Weights of a small transformer language model.
Size: 8 layers, vocabulary 21824.
Architecture: RMSNorm before each block, rotary positions, no biases in attention or MLP, untied embeddings.
MLP neurons of a small language model. Each row is named by its layer, matrix (gate and up: input weights; down: output weights) and neuron, and shows model dimensions 368-463. Each number is 500 + 50 x the weight over its row's rms, rounded and kept within 0 to 999. Numbers have three digits each. A neuron's up and down rows have the sign that makes its largest values positive.
After each neuron's rows, "fires after" lists the tokens most often just before its 100 highest values on Wikipedia text that the model never trained on.

L2.gate215:560459534453420556401574442495463532489556513531429492513475451466550515526615567597482532447511450552648501431429445496481494528466516549476482443492512425382541500520401446507509560535413360525564558499403568571503468538453467481475536572572467486523413482482611508539433528531508483427
L2.up215:425566461487504477506537504529422537455479585532485546524538492482430484577442614532579477463530439499500529506498531372352459486527544445420438466490614484521441464471471425481456523406411568603500531520448461486480482497528548549525517514501552449568512426426518504473471406479564522532
L2.down215:517603539439458506495530524451437548425535621431537577500569543498502478477440544450436489526518521460560454576446521415529475537520474546420585539508606530490490436473484441515436580483425478573546520456427430461469454525533586533446466539531456509548507501445436520471497473446505514486
fires after: ".", " (", " \"", "-", ".\n\n", " "

L2.gate1217:552527436522480476538418530482489477428494437576490434438484498541478467452508506523481489433525424521453543466537431524557531386505446433546508596432545482475537588495460454585529402558467508483497455432502515436478551466525530475499532476505532514506510622491443465441567515320393421561
L2.up1217:510585537490464440510538457499499487518513466444568497555540461564425547502476487459531577448557559465540515512535510482497489472457531474565451575411527499476588498520513477548527392462587461463579395456450451547531540584521491553458513519506520457516503519518504549501580466509458404466
L2.down1217:532515461557567536527425571528448495505493585571448512440501477458587433452518482549561469468441482555510453525497495606482487478500463535401548476521491484552460518506481522502551534544461559488439490526514537448535474466497566472509490417495555560566454536480429503448507573392524560519
fires after: " and", " the", " that", " following", " his", " a"

L2.gate1290:527483501481508535388489536571473624429521451451521563514515478441568498389526449508455397450523535551451571421481524519527563450553587466565451574561547609469501528568528489455521498590382444437529522442465492489423376483480437515579545476388497476453499516514510480442435517471464545495
L2.up1290:454447555360476552425470451550499514484537489421473591516530485434544487550555469539475513520550564439460543471469524436436491538577577482495454550549561435441508478571488526432490505575387516492484548342435466427475515442513452466486469515481495535494573450530572498468578524454448424536
L2.down1290:502434484448488609437490516517482554482494504488440595457442508399576590529484407518474473535474450452511540528390486587574440512582595470449535449520495526501512490531526510427507418562376514504513516336543472450537481528501375340504430460508505522424560507532586487441329542455468455567
fires after: " The", " the", "-", "The", " His"

L2.gate1448:496517516476437505500593485492460491472492542554468531499579495576461537548493515483520501427547466506488513632494455512474516499472410542440500457579567480394497461536482430511397573485473542422570473467546487427478487585425460403538545480386506550531507461518554511567498500502526586465
L2.up1448:476583534405472467508505442550499476581489584518465494511499532501500495556448587498451463543501479535466498555444494558433406549515495469473536542630585535373527553561463525470432544452491453513480493478452497431501484596501437406494586449470525482487596514458568506552426476473460517519
L2.down1448:487563484436458517480527469598456534513505576474570494481528405498507544591507567479500548520578561527480476526546516627501434530492415554519565509608521513437553477598501524481459547525457460482545490468431480491497446516401425461514572464484536522467532484525505532546417571500476550464
fires after: "\n", " Title", " Team", " Event", ")", ";\n"

L2.gate1988:464555533506433475494573539554517462459573454429523529531507449435468539470509552537544466507500572537625542590573471356505500591410467499406470565410582470414481582509448478502571474528490549418452509500462565487471533622517475434486485528423532418502540541559479490514509508573553504545
L2.up1988:535461498583516567441521492512494519500435452515479521482494504531423505462493477532538493425402487537583579543482474407410471602479441469564483578496507491538504473514444449552545403543532526590513436484494475469519516527472507559513487478403619414409542456463550467545552558491557479466
L2.down1988:460487486503535529476459579519484510508414601553571446521564488551458546548534490548536418438443517489458518531484431546443461525426519450513497565549500515546542431527446475506503393529463550588528440539547540416556519522492498583476466494448541501520551503411439448540474441453492479481
fires after: " (", " ", "\n", " —\n", ".\n\n"

L2.gate1725:521444469461491524551569539506408468472516531519535462478410509512486321606542536618516421525575530521556566581504510550476449564461489563458512488470459467486612488452472480482431543555431422385522508536487541481498502443490592528562431582508591483498515494595492490541472615500503543533
L2.up1725:491540470435459533512517532488443472467433459557582480403441478559523422536497526588537488506525477447509576486434534501420413453535449614385477492445449517440533390427418492421506444491508490383496492611434543544534458461528517470522433499565532554525422479526580467502521494533515610538
L2.down1725:432524538450450549502519593489423433518513563608474465481425501530551438499455567502480617539520534400532597510466583481521472362563534586465482506456478503440477449414397525524517402429497485471480460583433464493573514515514516539451545488485448542551423485587520498417491456513553495521
fires after: " (", " \"", " '", " //", "("

L2.gate1846:593536499441435511544520508551578498592432429446544431416562531431554534476523543531518567423435484443444571523431516465488523540388497517430493549515511543384475530524488498513392572538532484447471560571562469537512429548467516555517441544588508481570488529578469509460545535501550564488
L2.up1846:441591422553540444486425439511519460481498448501485512516411544428453539454468507584550523461497475491539479616545603459470490536465518491522495580458501487389580422482614502484490522591558501573496382515530448501450567501432467442467553516520480497487478448535427546567498415444440516504
L2.down1846:407514500445508470475439539564506524466480512452514548506544520453467497534500504618559409469388531441510462594501527501497470423499552454460514537504495521477476568510486519498539453474490512532393501442527543439496487498455462490403446477626508534523405522548472449591515371471468505538
fires after: " to", " and", " would", " sp"

L2.gate314:486530472509531531426576465489473463451507467512447496487485467376416495469557403557458438467563547536499535573541542475536483516545508465429518561484602563583576498408565469446525498529557491460504501494430558538535609518522535399460404505518510506542492479508486444498525519457457397459
L2.up314:420487485542436569478435525592431445441521436386499572473478401466507360525535557549521523507511490504447599485361533505482517465521443531470516550517545491455464493466432529574513462479457458550532427562428482506521527521537473450506558537488477475467499465480477392489557512382497582450
L2.down314:452496417532541550451408514448512427445487475475512558562499456505464512535553563492419434496538540543546448441485506568590479434521443621551533471453465543505554555483525573458532497512453452543603468529426480549521499510472462498437507465516517505444519647508545377502580496492591381520
fires after: " ", " the", " \""

L2.gate489:523521510524521487454552425525432589514433441538568469508495520517540452540408505418480523496495556583562402456503500445509594570496511437500455450587447457443507516494481504629411514542397545455565453493568595426437560568546483442467528486491564483431543532422530603524462507474525416537
L2.up489:448517473455580477495581575491507480490483545518387503512483377453529573564563497497483465374551464527523561568467492475475486582479528546474474524526577520495464469470471489460501513543583405435474478477447439549519459514507608527500424536564469540427462437522447532529528535587483528450
L2.down489:457507527517540477474495406553423547485504480494592448517468579476497434550401534407557517441477523561534380465522469481505566505540495425504454496600449509499473488554505511668426522515410603464545468458529615445456509608466464416469559474474542518460564580433533554507451500466464453518
fires after: " \"", " (", " the", " '", " a"

L2.gate196:530516385470533476524474570474481452558490339465447464572537411498518453497507539484430481497433536464444446576376486455571483494467534502568483508504546539478397578481470430399502527539480426448514515454526597496454526616430550400495537383570515462584460519511537514475468567431569435490
L2.up196:418546560462558508582476460534444503505580430538489483528613459434543507464606415495497504434528532495481464553513448414533465479493466519580437541465481535481418590449494496394514554551474458517512459489391479529531485615422519515529433579486517471510453420542564456550471562442515569469
L2.down196:522537394499479506556543553528501471552509435485461474594503499521509455483506560485436506448448479449497455533422485426578467526489518498539505488510539600505454542518523430416446478542534435433471575436445590482522581552432562442520564363538483487604431472466558477535473550512568499508
fires after: ".\n\n", "-"

L2.gate1495:524453574495485493502607417428525488425465465491547473512610414553523509491520480477434481522544450524478401536459512647431527514486523538635546477425569499437482475496563519490489515530464403533469518632381551483575489538465477553528525432537555486502460524459496543517486475504511508469
L2.up1495:494509459458482535504490563543508480459595469473429488431520449525467542496449475496553452516639463520530605520545455461502545493504512604506472470505500415564472504580590487563514385615467479455562536469490458473557517455545457538556432493470511580504436521482569560555605524474476433434
L2.down1495:446562550474567441438470497507477409488546446495366484433463515503462522538463419514502528487553414496525535475397511527528513525521492473554485472530427485521455574460486591496487516602544392503468432527494447456465492505512498569449495529546507567533440543454488589436488451545461486510
fires after: " the", " of", " The", " all", "the"

L2.gate1750:433420462442528535442430545474512558500534454534548553443522472508437434582581518536444537542466549596495591546521486489423525406491490452502537465479545498488489453523451539578466418514489491598594441499491532516514499580520547530626560489432458467474482548478466444507359490529500526504
L2.up1750:424482440504588520500444541439491490483534443516383534497482432512437468517513520412522590486461538472502494591480518509414635516543518524416503449518556563477465465487407489578487461499475559519619469529555475485508522493575561588526481446436520572503498504433566466463477492574659421507
L2.down1750:521598513526433524527547474508464419476430536495442420513512500536497592460469487486535538492534517367566433553460488489533543564527571551524505425588536519477500511458472432504565534459565561366511495500539473490515476449464453542460507498528484535548491476519561534480613497545572530515
fires after: ".", " No", "T"

L2.gate678:588531505521469568591596493437484430527584478566476483467457552481465502511439477551600461497540487550598549516475457487519469547390466484485499422604511577521514452475459528533587544481464447489560567501506507559499451647575600486513513535550531506415509471475521508499450586471425530438
L2.up678:515571446511512453537485493576498605481516499432412461515468514424560473545504467451466433498410557515572590586493546606467468491480503549495486507569556579366451485548543501409526473570521478541461416472582489531448504482464518499476555497536482613538466509545417458540536524475441516521
L2.down678:595534478529497429428535393478413556513481568414442510583473520498489571513435463429579448479408552507513490457561527491483444429593490497495487566456477553443490588541504440443535526424480512538447422412545525463486510507441431477467504441499557638500498563447552463491476608498512530427
fires after: ".", " (", " \"", " ", ","

L2.gate525:546514399493517504567483385540419494455520491561528498575507407411558565547533467522488499493402483535458479511519413454498457498435464454490515539539511487426548501435589479528451427499443461484537468483535505387554535607362489497495521450476616497514504527487548461537501430505446626526
L2.up525:555510468525522504522474475507492466448557441403491505523562501451607528483493442560460503475525560517459482506487507541605525585425457482613522592478528530490574468417511462455366467572472508500467456540562539478587518546436496547568530517569442589538509510406545427526524455485444526447
L2.down525:491492432525480542585457467492444468503623464453518451526529485374575546568465489545450532538522519493475437530483438512555465551465457409595462536497516552499575479402569434491365482536522395501470446437550583401555530544363471536521503467509482582496465490455586501541449449527511606491
fires after: "-", "|", " Succeeded", " •"

L2.gate35:487564447528413599495576499567509521500470530458507445494469449487446524471536463575502417488520444509516460494545475533537421565436499525518535533475423449462464473396522549512535537572469434531491490440572458543486421532530517481492436582458468475499485503473497502517534473509464526426
L2.up35:466523449389417477454498564474552555498488541503512510486452514554533504481498494483502489373481517466474492479500461451456369497550543488529495553490543498480449462479571505516460497514468516542462434526484441508535495575475532517383403528474534480443570500501456542486498558458511530479
L2.down35:438435524507441471453522637398493513547514535538459479519513494571534487475531456377524501447539540543463578457524511540478402541544457488524503573533520518586493471494593458553576445482549410554511513582430581556618547532456474535543555515551537545425544477477460481486540524429429525618
fires after: " (", "-", " \"", " "

L2.gate71:534404521381470513524462406508499508518471481519555466403508516471452443532589525463460494578472393479501547589464476478447517568490509510500656454479588544498455469522485524524502521411571556519575521513514513559526533501498504589548520491517495461531434477567411543504461504476484512496
L2.up71:559611451519514564511448559470575497594544498477524496422527437406573457456590487559556548404459531468470548511504538450436477520497568508531489386399537500443534532504498498540414457432515533518452335420499520497457504583454451416495541479510512582633462559515472596546557520482511590490
L2.down71:479483442393452523537396402539480504501528533530460605471511437549531470483638525476497446434471548546476470610517569512554444502451468428428527489420612436462509551575465453491524397478494542508399486413475579404490541475487528406535459441579439508449475516505488443541550445507495564536
fires after: " to"

L2.gate329:530387498490489543446514538481403451539552498625530462504481548595446533533526528515487533529540492455504546511453592497504448537539551537438541518466563436487509522490502504443519491479428446507478526465460503447516478619475509607494567540485485445448537485508550445488500558436554355575
L2.up329:499506509453548445459539549549447478495530410545537578438462538568456509470524518462540592503508454456522595479578508483552497528582591444492526521469499471491525552543409493413501492555553420519558490553495457505418489514493545493462490586582527433497561530474446475503458504459402487576
L2.down329:544563527457541450458492557473449493501511481497462490515493465488541505502513426533432572435529447403542487476512482411545451491535552397472508572500414469549441565475472478451517491525533517464530456456551534535414532559552488499490472510544453612405492442472483517543472494575459545469
fires after: " A", " a", "′", "A", " an"

L2.gate847:551506505387499429485435465439483474483522551493420525457529475514531509588507479539529370486503415571488470466535485552512460416509466517498514575472517540487518567511434554519488453562411527469491499557554471508558625570474429474491473645526521460469573518394482449519528520524516426516
L2.up847:442522512498579529540416493428462488409477508548404452558512519527470482467564532496448521480469373465513461516450498540506578558505530436441404535498533586487532587452358505567547568531431451431525578513484422413490566579438620440522496560458493464488536467538520547517512520462438525461
L2.down847:492512514473470392536438514462506514463511552591453411514535509471451459584487500585517515498467447587487516571544518536551461486599493476550478495472562592465601578512339573552624445522441489484499454507589546470476621525433466517499482516609589448472468530484466426456484623487439473405
fires after: "-", "|", " Total", " In"

L2.gate256:490512488511544458480416431532514451435481430429388493509518479511541435453509490444389442442536479528575523550471530511550494517480559599558440547491517536474378546502389511351624565552483477509535501468468619421581613523551507589614432512544612524473471499531466506530528460447552566524
L2.up256:453478478529492543417444488593550489457528516539430517468520458502532444458581547456402473441525520477526395559461562521510520506492534509605507485532502594470461445467452426454572532596512492498461538376472579499563525486528461558595424478464563505458429479519408481553529465467526469531
L2.down256:407513507483487474462579456551508496558471491516389570532429578482579415502486427508479570423443411404586504475435546573593428492451538440521470461515479457480411583470414623427574505482532527498435649543454578511504522536546568602633419504515535506511474554498527471538466500452515482568
fires after: " of", " The", " the", "The"

L2.gate1663:467520531431500505485597547568463536456458600516444501515439547557584450510444577522565514545499547534526439425505520413482386422479450563540399532557458455540527600540560477490538470487581518488619500481465538463474492418548565486547463504495554422477503527597593519598476519466502462480
L2.up1663:430525486530549444532572531615506458509511467503475475593488512502554507493547533534498500521459429478492498526517549415441499458573411540538474581513551471604469556589519459565513540470524493570515529507479387488503420372496462524415492486544550456608490393636512532491510436524470609485
L2.down1663:425578510555446426471553521498524567540575464460459475623521485442507502511545561493501500543510431415505496526511502520418487423450534483569526581516476507553526511534599490526464551468416568419424599570516475496513474426452449572453438499413479477418460546553499484568524491503476495453
fires after: "-", "–", " ", "2", " contract", "1"

L2.gate1600:452506489522480508508517564595561468476484552541523518527439580496415511469470531575641551489433423445452544489565463553467483522430513510491500470558435476548514563517556403542503477493588461431520481523558482626453531480493514449560515487469590534561504524549454557546499430531539482458
L2.up1600:543517466479483444500474542462525515464541557485404509456452404454594484481478510494535624472439510548444510504492518568480484610440460489484491467437538422510565536559532446469508459541385379544562414540478460544506483449456448495539485420563620472568485527544449452500494433456532548376
L2.down1600:549456411423434440464499555507480544488449457433492539410450506453576514515572531473573454527458466509446520546473533616510518501461445490456517443523585521522547588547536493460586526469536444579522525590438456552548405450543502516595541536569562496630465526530492440432489462350468477453
fires after: " to", " not", " before"

L2.gate226:577434501407565540541409492443526416488500447495448499486458512520465551510544585623510443434420532496459518519440561514502497538519574457466564513491474487447468482557369555510534461654422447527480631552535550501542509504426440461491578544526424415478507481473475510492464537505434483485
L2.up226:556447520442484519500505496542527464483449524449456501477465443640439539448435502545531454460525520461487520567446511507552465572479519483447553504445548500528547507495490524491516454538518475518444615483483508506466586443380467439401492469464471528534458557438465443493524482463494586524
L2.down226:584481493390524524581487469437527434536518454437496492510513389615451497496496456602574466482532478519517603617426535491502416508496502492498583524473521513476504509496469541531478418529477492486534575571498526606441566459466430372416513603495489486493468559490425460531549504465484549435
fires after: ".", ")"

L2.gate783:513526548429482519546474605491496464483475370517501485603528571446511487443518549497453447467433546517495520479471507507602490511504404552558516558480490557443441515550513453569530498529482632521520514466552509437553571468438540512433440509435523488437511543514559548515512500458504474485
L2.up783:499443490456454533468449565454531504532483424625507480497495578437366511433532570572444558474475469546522538381472588411519439515451450462524506487461421540496468414482477521538458519587467481471484481396498403427500464465386475475506556598491475462521493578482470487466535514467481495429
L2.down783:448496488475521494524516570482472431523488401475523534532501532441459525435503496478447481487528511514493612451446491438542509481505431533660507522523470493559465470518497459534510513548472559527525449483488468538570576512433452494512524563503528453494544549576457499531518499374451494462
fires after: " |", "-", "|", " returned"

L2.gate185:493494365447485451508596454566486534423494419528491526445490394564505491484511534559441509496533579574439585545455507442444543556501554551564540591514446499503538519503456482491516534513491505489540538490525494487569540440509494491415477453439499522508470503509527503592505483490473518457
L2.up185:536538389432497536592604492553591574440522408429467465503540534462482419495507574530505483473573584499541604559489520471469482600461428510513539590518460512488506536519445467516492501501500472508617473564483534508489528463563500463413473521538514506453436500467533502536476457521507507451
L2.down185:535478461485566428492476546586542526459474575474507453524537494486485502549419572477587422454501475550494443500577579506443489498492482536500501529424508494560526510354424503473464489549525501508515561547468493493549447423444535508540544489504521448530507449534471413529466420487629489437
fires after: " the", "|", " |", " The", " ("

L2.gate834:541477510412459410511581473486398548492619473534516427454467413530519478459659564518526479455518431538493509564542474487468482442488459502462623491510500478454555501535475563439606563475471439505421558448535375563518562471496564472567558539516586515490525446467511528421439480427543442402
L2.up834:429507533548433491468530501480472588467570452441471572414436524473468581511544574491604530477535545449500541497477492474572430433530523477472504433583458535553517514549529563491523494457513534535558538526472558529503458399431517517422460520597503516564396440470561540484414513423458464536
L2.down834:471551504506447476474539493484488481506577493454504639447483493541516493462497431512589488552540587436501555462522464533553495460555651484524561422580463479538497498429513483528454545381480455585468563493446529564507503434505460506508427446518627464530419477539430533588432498432490525530
fires after: " A", "A", " The", " a", "F"

L2.gate1777:496476499475469477505482548547502443452533486531491440556569389461455514475528478569495483411352563559572442539452554507449441503525504520506574460529516469455473486547461436511507505464482557538568467486501417424475454467488527405516536449476518598425471531457479459420481421461565549507
L2.up1777:564491536549513516461499492641500518511542495447492518542533522561473503574510524437480496473559445582503509595468467469453495448518567603460577513561543540596526501469475521494464461552540492536584442564446510515549515529616400462468445530522491452436544529526438493537468498466535477426
L2.down1777:529450551535645583463502478506467438522460521435446477516462459541559496508478588454566521475503447527485532458446432484450525480493493464488502518458521513523496481541466443527415458480497485474534499568408456457467497550491484461478437534542484433449535572522511470570564543506463545392
fires after: " of", " the", "==", "The", " all", " The"

L2.gate1711:455529513467518507467457518554456521496438468463467518492413393530449485538576527407536501522437418602533400548472401584403516517516481544540478540588595473485419516553486557516397585541539474432540504437471530482516448457488477521443503528536533459507558437482495471542513513568540554538
L2.up1711:469470591476480552587448518622483512530516455484414480533443556465574492566508569516472504530440448491452431506436452427482431471475430483522520531517503428446489587534407555513543516511513580544526526540413481550476480561516483519538525423524520471548568438526550472543533536461586631486
L2.down1711:445524501434489485588489463562520491478491456514441600493503467496513434493492505502496512404423463516446503488434555517475530518547440488490503550501537455426493494520499520411460517525502586419572529555446500485442475540533447631491478474596575495530490502493446477508516510506567578520
fires after: ",", " of", " Team"

L2.gate1215:455519512382528587533542465484452440440508437549470452567512547469502552461562440513498512444471415477405515515396499402470494433459444432453438521449513527391533528471537516410540443450510467482491469607489615533561508502428469437498523477514454389557519529496496425399473426474511521437
L2.up1215:423492465481520488503514513483531528405619448518432558517480495410580516538411477487545519445568514477496591573488446519483510446457501534508583518539579503557475440505498470445539493520482461436534579483471438573522530563441441499474570456479584508521552470527481479533536562430583509489
L2.down1215:467537479541561522499532471460539518432607467564454539528457469391523495482449441519542483489514536511423557562434474535500509466518569558511573524464525540536489526436566469425563503509562489498530555453501456566531512484437531553506556488468595512499552503513512446587545531410536436448
fires after: " "

L2.gate1407:389499497484398457496483507560541496427465532479470448507536439548461477554552543551497474571558487514525471580494436535445559491590595555445455508471489464520511487431595425446530527458609582547468386461429566537552506549505502529518524507470511534526394490503525483491489439481430541532
L2.up1407:441518549580452607509537458495454467497465492612503479483530480466530567450548458553529634528466529551376561576548556410416557526585509550471536516454533561514543549477534515521509557434569496521492469540475462594540517627523452455485564494485460568534464568546521471522462533521550581533
L2.down1407:505494582550392540498536492518446449500459522616472504467526479516493494398514526509556588458482512526467526481482569414529662519509536607450507522494475608476440509513485559433453502483534441562450549537595480519508442540512482498537603485560515607551464487539501490461494570528520530514
fires after: ".", "–", " ", " to", " up", "-"

L2.gate676:410508452488498642516508481473483553431551460496508387442526462468618568441578492487473445520536492530494423483488515507570524532483401591532527397554523547495559571510510504525439515466526493565582456535499465453446503513475477463561560525562521465550591489521521569459439492492510511612
L2.up676:524488475545594520433509528469628532563447420464485514452457539500497496457549600496524484563483441494541417460527490487488518449474489588534478465430522563556504493597500530554451355478418539579511558462388497569406494525550482462514548485516519418482492444477437529476496455540560442595
L2.down676:450466545402514524461516564412414517555428460429426519532477509503505501455543557436426563576470491435528532496566538526543608534437509562601489489471482586557559583567493490501456486460611458503523527441479454442437455538525538528473575478482508431549470502445484563449475405492477475495
fires after: "B", "S", " N", " S", " M"

L2.gate856:404501556571511513516573524479479479477561501551483454506486493433478504590497434531584565414573502482510480469515548510453467495501477464532519533520552535468445534551455424523606575481427507531409543495461555454503499632410546512588488512467432529467461520458491525505549430525483581499
L2.up856:469400523464507476535503556613495503513542509514578534567574424625432551484489505449506446494569474454409399576546550556491623418551506623489536431439485540605384466481578525520477468560540506456535485519546433527460514480535523444469476482452450539433567496487462476482553476440427436512
L2.down856:447529568521563533469444532568448509524542546487564473551545557537454505544486443481486504502510546443472516526530483491482582422568454561620448497513502554544418436587571542455481421522463469430505517593450489471500525476536464461499476443520473570450463503410474532484544466490381429489
fires after: " the", " \"", "The", " (", " The"

L2.gate1907:506423482539525537435534467477434498479410416519441538484550523468387575612517537495399499424414549453507412512437532450484474550504570471452480523491561412474513580621488492468516476495578458536590528448527588522530539485505523502579623465523435396503494492459554471565496537505465484561
L2.up1907:504469563534466493485578504520484441413499496603464546497504513489600526495483571487523587471493431456475413442537607411409420553485446541537399548454594546509445569520461544482539492493456425467484425488512492466459417519576526526584504407582446452556502488521516542540444516475480533473
L2.down1907:523476554583444486479520609513553509588495484525427448541420518481556513461498585467456535537510501495602380529540504420487549539509544504494456512476501562498503427397451607479541488521401562558486453604552512501419478484533467484505529410473483533498451433557527529472450618501430542445
fires after: " ", "%", "-", "–", ")"

L2.gate120:420509554517442494476499564475430480494526518473438529450434499551538531461570526556594561344473521503517527574495490527440556492500495574505540502472510537445562426436415449438515545542494504539578525477516534540526513555473459574549466531378385456538459547509408503567467518577497486477
L2.up120:508527436469498552511501451441471476576607457399495497519482451454488504527500461455516580492542538502496404467517470572551476528547531511486556467447566521578446477504454488436535450443451533413500502527484466518552472525527386470460506610467513495448403491483529446543495451503475561528
L2.down120:554536506498477517511434443493548478576498523373512563514469445518538535495463484394520559485548537489500475475503553528568417538522553542470525464519470532527500504478457507409527464532465466432506520478492453517522530549524487555524455602465518509526478406521506449546518447544560540456
fires after: ".", ":", " ."

L2.gate168:493506462506491545545635453571488471516490559399452503486575445470524558406471623472443507540413440505531596503562421505471481490558517586461560448569582460462481468412550485449493557544476487404516484428538555504486398486485452508557457454474510515510454501475464482514440578529529572623
L2.up168:493434482510505455610557528506478491594511468504524440542438440539529568609515478536528465394499552551553515506471395423517477468501565478551497481465551498466511535503495498473470512598581533516517514427484490504504527437659483495439549491580435448465393546525436503503558396514439491404
L2.down168:475522519505468519495428584546522550426480548460518565554527496526535533569512427519562472471632543492489440462438477508529486407510569515474439472540486615471529592529521481562468415476526466499485562502556438504627513526442549418484453503431446560576579532470559496524531558481530475448
fires after: " the", " and", " to", " was", "The"

L2.gate1343:505427640342449469515492507513510538492462519467488503531459512511478566503527483432502503407494483521470576511561617463496459493506596494556427477568503506465501501501422564437528505541563501428527470531483440463439565474420502475455549437500445480509482560519468450485537532416498505590
L2.up1343:450522502514486482566462532453474537507421523445502594508478492456414507450507458437509467419526442522495493500575492549542469453454550512564499419414479593474656480453631487449515481513515531552505454516450555545494459504510444417461489569436500447526400520509548503510539506421505449463
L2.down1343:490531515593637511548489502556509434461456605521522588454534471435473557375460478450524494380535454520511493443527544441447511593433522544507545567543496486467458534592499545548470489465478597462523492466506564528570543553408505537478501468504642453483462490523532469498519419498519528492
fires after: " and", " to", " At", " the", " at"

L2.gate1732:444459512447433489480410629512456525485453450530422416463513549542495519502498435467532474488424479501571554557497502532488492473503517467518496541535530456487477540565493444501494456609479413506408495536515565464453549544392404487507538439412474480545517387461546497589488432459437574466
L2.up1732:408456528506445551447407566614563520492498525531490496438566564570442422470507554462525471493528526506530545531442505582425526538489562546433465574503548519510543555500557475463511439510544542497407428481595552457624542530460542462512518567552490520521485514477419486522533444456517472416
L2.down1732:423438501543514516541446505406503494388441489537447503515439453547511461484487490468498501527454539517500487563455468586453484506440575502445538540485614478418442519537483511537466495498505581498495496488434468495551429469461473481499484447411465469548543468463463551621468621615518448438
fires after: " and", " Jr", " It"

L2.gate1409:540508428445559500576517551580494434435555482549503496523609523494555492537523491469550498481595473487455457541524623521484398578494425556468511546479507454454578437550359478542518512601559395531540471526453563506481446484439503538526490519476502473654514505597466521553442605493522529498
L2.up1409:511445502557608432459518511529520502453552485510402488534513590574514480482553505429528518518517484508539490466481508443448531541536542582454489408543600528462542446473410521524536542501458425536554552484429478618480462513525513507428434415577505472556544490452486565635469623497465517464
L2.down1409:459462470458538561544511529441478503539582485564489615463607455458492545426453440431551515402535477533417400565524539531475453582494483473492533481604600546476489492512405479496542550581509388532507484489557597500569382510421510524445408461458486522545532539570481424498451567473421565510
fires after: " from", " ", "19", " From", "From", "from"

L2.gate777:481540488476428394489484487548440597521496456536484572533588529516488560510526454526482402496504515446482440504485511437432458514434485572463515514471508496505459402501453538441583546520473495454543517463572516557556495484459544486521400498530607511492576400491468411521399529487584431540
L2.up777:444460460516460490494609509420470498406432548526491437433415469575558552524507504539535484541428537498544508485461446560382458520407579409563460452471489558432526512601600446444457548467460446423404477531459482465439466403492437512569655609555556475510549471416551473460527497392490562450
L2.down777:531549578492552487400487532535476452474530392512546517458522484435602427625436534570472459464435602438504439489418487542463477509499574571444515493483490536455525486489568536501483432473400483500477491522513511543477509464469522504525552401448499482460495472520517473561470458569527501524
fires after: " first", " second", " top", " third"

L2.gate1803:510392490502434488544434525511492433377514444475482470509564478389514455527521548551441475462462531507413555542389520510566543429512480497525492504433494461401490480491490508430454546504456535561515397541411572616528588583454586401396524466487419495514482536480518502578508482422444532477
L2.up1803:550424408574491512537506541554468495365485526477435516499536492414513472445573545596526456492478545475486548641520455460576453407454506534526523552468552473378548484554591485574403421493488567492526463561431579545517469548528515411534563460463459563462525459456498479579456521481488443553
L2.down1803:504425490559459491544515514546489480450585494588474467526529544475558543481573575513505486625476491498476522561666378462560578479438510477469548432397450504433474483476540500485537524479382550649519580543488457490543509578435521510409447470482413452457514425501513532508482496494466355580
fires after: " It", " was", " it", " is", " as"

L2.gate1389:572544521581482532521638576541430571499591426459578489472476455437495476530593502555545456509505557573547520499464459478472511529506542498561498545559469459452555442443497467568472565582493474421501573507485541541424466486515526469495566516484612526499520514465521625479419515443578506502
L2.up1389:556463452499440461551533521519552539484531505523534470509502444449430562506597538450506458503421617538525539514523494430588509633494496475527527528483513496487482474483529539489532402458516436509473544533520549535461525461516527531555466460485545487529514512529528521473421505475479514439
L2.down1389:516584547492549417514490580482464461439499473491516460508469485465499546539645453519537407514434615575469493531484520545517412574537464476492537493445495493448499618502565513484523550556484528537558570488491479500473481478544552498551495607562493520470552564416517522513469445501563445516
fires after: "'\n", " \"", " (", ".\n\n", ":\n"